MLP neurons of a small language model. Each row is named by its layer, matrix (down: output weights) and neuron, and shows model dimensions 144-239. Each number is 128 + 32 x the weight over its row's rms, rounded and kept within 0 to 255. Numbers have three digits each.
A block is one neuron, or neurons of one layer that tend to fire together. Before each block is what it responds to, as a language model described it from the Wikipedia text at the highest values.

Description: Clause-linking and, mid-word pieces
L5.down78:107213156107172130140185121125147148187133136111163129152138113129111094131145160168103072201123168137111095127082145138200139085117130147120176133140134097201149146105145082125069111147166085082150137138125141150106156084142114115128110088176095127133145136128102098105183153188170090082
L5.down98:086170128165194084118126180134161110121118147150139140146162134183138070141091153124140160147113109076123118149055124131083125101151102117120057141125147155190125127093215152078116119161162131150132191135139107078093128086134100155134128202104107148088157156115181151144119129185060126115
L5.down243:158156152186039139140125100142137130151132102131092149128146067130144138136196087133167102133144132103101099141152106120142188101159136139172132176122142046063137154109145092158093064088173145077137129113113144104091144181166136113088090083169126089102184139104169111092149132134129050127
L5.down571:089112176128096161111117196137095172106163198163086114108096074161124123114087119112118155072141135128150163204108057105157188182091074109082116148094099147098149114060093149112160083164126152156114142115171102080123127120125115120126109144033119118078129144108139131103101129101136182116
L5.down617:127201136119110085105156197125148125129143086135165160098095142104163139160118136128107080148154139129163060241130149118124100110071133109098115101099125101096105116153119149120166126118165128136116084165151068170181126109075101139110160126193110136194155105142154075149181108136146177173
L5.down760:088130169159081149133127117090117110124117133122149103133111171100118137115111139093139119157108094154128125190075153077104168068137139183098114146144185159092201095169110089137090177105060117164121131205146107088108107144117121153176142156108114132100127108165133128112126148107043175157
L5.down858:117123152101163128094090172131080143099078156120080155112145141125171111155144088148057129089126127159119103121162118099085127113154131132099137114155123111180126152193126072105166143133150128164114098070106130107139120160140199087132108155191148134107144150116155139141138099089110129146
L5.down981:167105160154158126119176147119144127085065114158096086118177113144121124175121146156151141116117114055113038101167175132165120148104124151161158157096106143125120131107126146092098126116112116067118119153161167155132158121119132117103106042105144116163165141151099161141112144115093134133

Description: Word-initial fragment after article
L5.down63:129117089091113081126147098124174067198096120177115116140145113173144151162120129132142146143078151175108143128146103097167118128175131063131125153028165099130103071127209178175114139183115113140163163108189117119137097080176150160091155079079074173133141140100132113089087137196197108182
L5.down223:136151166150098121137102141109107166104171161133106142156190066134116107116152160114165142129138119143048102092159197115105145163175078163086149130108139075110068099163142172178153146103121149118157114131099076146113154117131105122174080129162047081139112133113073165093220133092136150118
L5.down297:121100126119100098086151142128154104122106205135132146076126132211100131161123165124150101133084145162111167120152122124136144054168157105116152213030169106123087167127079082155168140133151083117192164144150140147118084066152132134109182075083165147178088096140102066083127098184160128172
L5.down512:139219186071135169113120159107103099121113118123144139152176151160136123106132094113097146143165101106140107106139136063110143119103157130147141158132160157103154090170105071109096142143057095156082085129147142131080136115131134126174119164154124062126158122159172117171122104146186124067
L5.down691:113160058168139102180190121085125137169149099119098071124127165127142107153144155111113165198140094115081145129189188160100115148127194154145113147126126161110087120118127167177127134065115134170128147090164117145127123133119069145151157137099161146116108166144123102105120142039127199131
L5.down933:150104163099083087147168129155165092154113127142109176154107100119077190198125109134139087111144110116038090099169090129186140109141140092116111146127135138138113154129189109162157124182108116151120166150161146157061077134144140097153128089098146155107136154117130168076160152152152112104
L5.down976:145217176203089130106149113064105111090114150115135148149203124166162090147155127113086050096121141126091140127173174137177141116115100085154088142132136181156091173134095089108122151124097136077139083135147150099084138144080056092164172150138144118154135100135095137174167141112156080083
L5.down1065:199153116087117120179183082166154130203067153149104141133185146151138131156150184150132170130094121133124103102125127116125107141206140077151142136121175077126097091099114183121091095099162113126162133091135160099139138112149118149134161118078147187166157112173138052068195128147174118147

Description: Quantifiers and degree words
L5.down120:162140114121144110119133137105134136146136121114148107119159148187123128101108066110119120167148120116134104222142143143153121090096181148137120179197109039144107202141127176147168062069070128085173089113149122124156139156096166108089182143177126095126144150143101048146105104142206157173
L5.down334:134160086157132073066182121155131080130157133101170124107118146052130150105116109098109122105162116105058146108135137121142192173096120101095082095153138115109064157074162196168110183169140134141142080130114101138096153138128149142100158126160156115156182168083123157124100102083174135148
L5.down376:141102189180100095144147106128163153071109113156144168146145109188190112150130126184087119102147144124147121107121140147106110183126147174069133144151167135105168155114106133125122121138143126121136075119115128106102190111095213105164151088074134122179149164163085113166118124140174074178
L5.down463:127169124170081123125186164125084070154136144138173169102145072138106182093128070131157112148132151153115165169135190135083113131051131110116117103158152084072111106118205164189104164191120112084146145147086133122109118170119114134119125155160103158186103135156137112131109122133127108096
L5.down837:098119103161102152166107116078157086182131171165057144137087162197156134107120146106102063107165118120181150136108130114123165118172132150143131172185091122131129127156112143120155139090107122178148118119120140145137143132093059146056153071200145131091157065125127045144171104152149124147
L5.down866:151103083185150132136145151157107160090175113151151122110161068197096117105101120107094174142057147142153106113139158135074090095131133167159142095149139129143115093091153215167130103147118116191115081177107200126164186178130138148143087115130121134155104098114192094113172123100151135099
L5.down877:065140127098133101085096116149103119175169149083106119144141117192130133106158138113129143080122151124045071098180207149184088142147119146152096107137157176101115111154162161153110136080130126159137089156157156140107181113128075112074171118130095106126107153173076141130091134156118069156
L5.down1100:152101138101117123139153186119124116108160189102151143100093150135143133138120161146140094103111143135176118115129146106115100175093156160115142060160118139150066143175155167165112109064136118213110091143121107135124115143087099125080151118120081086176096191145077044165183102137107099149

Description: Passive verb slot
L7.down380:114111155166166083167132149125144156147050124106112128156122131106156148171108137113088140120197146155151141105130071140091176142104171150127153111175133169133123149144132156157108065137087150145071205124076105142179127133156136108154130174163130110211090080100113137171152133157130121153
L7.down447:120128107213144114068084131119133136128139078079128154104140132171140082190094131161158164143117118128103158117152060150151211124162140170188134129080154096091155152197105065103127148102075121079142143131103128118110166120114110174120097077176178112148081128160127093160156132155164103095
L7.down985:128093097136096084122142106153106099101114155144127126089118136084129131142124115145171079180192113069146134136080069118157201098160057145138068106098191102101149076069163120123155095128128144112093179107093171097046104137134135129091135132142119138176110126142129153071155112155184110110
L7.down1265:123144148204076143081144132106133122134139094129165195126133194111140068196157172135149102123174111116100104145171146123113164063088161110110205075130106111106108095150078140110115161179164152136160106134117123122139128099095138129101117153157122108116113101073103100133181075094139144121

Description: Clause-linking connectives
L11.down14:160106116153079151139101079162138157100142103127153172087091134117108132061126064113155165126149113162161075137153162115154103100121138150147140174177110095162141131167046107167071124193102176147133128108116124170167098144116161117098074149107126129140049133147132116142144152137129114158
L11.down455:144131140128136166124138097098141201135146106109122183144177155158138113139108081176112150088145111155124153107140105142123142198161092080175107151138132074077126144102109154151055124108134206107176121094122120104146087136115132150134199143087090144119110111217115193090140114147173128200

Description: Word-initial capital fragments
L5.down69:151116142160118125141168159178165122090080155163116138069160055121082174128116138138130100135103159122145121102134169107179130186126181154090130094111115134136125157069168197147134103120092124135155138123128165102144211101072041137097150178087146136150141087165125150137191145128128160083
L5.down86:107048134096184099127083086184137156129123124133139056124129150078073158096154084173164109151141117095086127069097158110065071189184167127123076130109139096158110109080120148133133087171091144094134085141167138107154151135124127126093144155147132136173145132140125089135148098087164223078
L5.down202:129064085085168092138178115139165107147087132171151154138144097154111087175116179172131164184128083107067077135146116142140081123155113117123114119078146092156134110059069156138159083187117134118139096110107160129128131101153138185125134155089146122127165125090169094147131155122155112186
L5.down270:128108167126138146217138105126142095156162160107095142140153167126118098155103144161127110161109134162078108123178082218114144091157131071099147121046098098153117099081125115146079114170137140126125150128171111176155079125077147148142118167091165105148116180149121130126108100147165189083
L5.down328:138100131055157065156156121165162100162130126192137114135188079102101156170144103185146153184112076094053128109122096145154059147192152089098083145073130142181170100067080140125186061164092129094149098139119126139151116094144172168150158139085157142162148079065153109156108141131149128141
L5.down344:111074107102139091173120151111143117166105153138151137062144055129180136128137133096127180149113108167108153120158089118111128179195132106142055181089149140114115113107104088178160083110071120106165149115119124103121102130119195146106151128087117158164084129170125123126076107168146145180
L5.down527:090160192120120130133111179143182078136144112114129083107106091122116222171149141135122120121130139089093123146172111130123079178159102162142045152055107133150150144097104134096150099173097100099127165112101168122101108112137215153153162109097097090106186121143119108095167104092108115123
L5.down1111:161104127162098151201133096090132126121139125136094114155158117196092162168131113149102069156142134177146088078199165099126088084110080203154118111107104124162094085130132114109144063117137126153112121116122157096127148159106106094122142149162141062141160054111155114109170109101153136067

Description: Acronym-final capital letters
L7.down88:142158143110124159128128146069143147056137188108143112096127130148156135072128126122096104095112133161124145075150113104123158132108105092121113141134165066118144127085109194142133156086185151121106102182133115138145127183134101132177143162101159106141118191133171093147124095061156185076
L7.down391:156096132093168116155155112122111139133132105130148084080114106170106186083165179099192139119131121169166156160192190077105073145125107145126138157089156100102137113095146121121110079152147127135137170167107128086149119099146115132124141171136120079163183107062174115080129132159109174125
L7.down398:074152106053186170165172166102117139141099167145154126099119060071150109134142190138142141137104159084137116156183139114125150093127101057153126175144109172148140171165139165151109083140147086126121146088130127081137071127127140053100126112107182137144165123107131107124105173205144128150
L7.down590:164117128153165106118093103142155148080145100118117111112126123166114159137126164084168115130182088108168158153192165117083083130083178148151155172131100111101200115120166127148087135149175096110088146157117137059083112074112106182161150146137109123094170107083162159095144134138169095137

Description: Word start after articles
L7.down202:084108089060153138127081139047100163130112125151078139157128130159111106122136158114145186084112074130171101178083131156134145140079127115144120195136108118194103190205158110133172120104134162144084174074073103119109117166108158114122123142075109109127189144082149128138115178192134148142
L7.down265:184121108121087130103136148121112141071173136122103088072171191158156136134136139113071156194166101163118121114128093122096177110163160062097141156138117126172127161128154121154136135051067144152092104116156131137177090138139183121107096099174106104152112082085126153043122177148113098112
L7.down861:085162099086105112110101191120126212091061163111097135089120087125103064140147133103083061123148083109111126181122149186120164110157177074141151148141083106148127212176118079164139131140077117119102145145092109083097107139080151114088128169173121152091068152197123173171136133121117139132
L7.down981:162194132129134113116067119127094127109159122144123107135112111143101121143131127149092140208039187131071127129174205107102184100151126151083173128111078080180097108135138114095157126088137143104075196110151118132176104185159112076084131158125089132111155204165203093140161162075115125147

Description: Number-word pieces
L7.down48:187077157132130090119107080145126122027136175140102113137156107121165072098117149163135120091120057113106151141125106079104141157180131147136062190149126072144088141124099105131116119125153148071099125095129076160147130140187166234149141132114038126184182165102087139146165096152135140142
L7.down800:119135123128185085120148164153174142108127121087116122106119104099164135145119111166159131072166111148112122181146138067102156160131077110120141093126058117073083146155130128110154095060151141087169059133099122094127144097114161126152041151160183105169169103134104091099070148122200178118
L7.down918:109104143157177138105129160109112148146113107097064116139171110074118170172137093099102153130119163136088154123178158110181072069144128126100121119149081093151086142139127144160108102132086147126137161119128094150147181115123195059097172136098172120253139158136087182138088145161137096124
L7.down1217:141153110160172186117129176156127140131111194091146134138103087151108166127117186131112116116129153141122093152070150128145053110075062126129113064117078145135094105081140190187157136196097132112095110132171127117132088083085164134084122149144089109180105156071173131129142161136183132099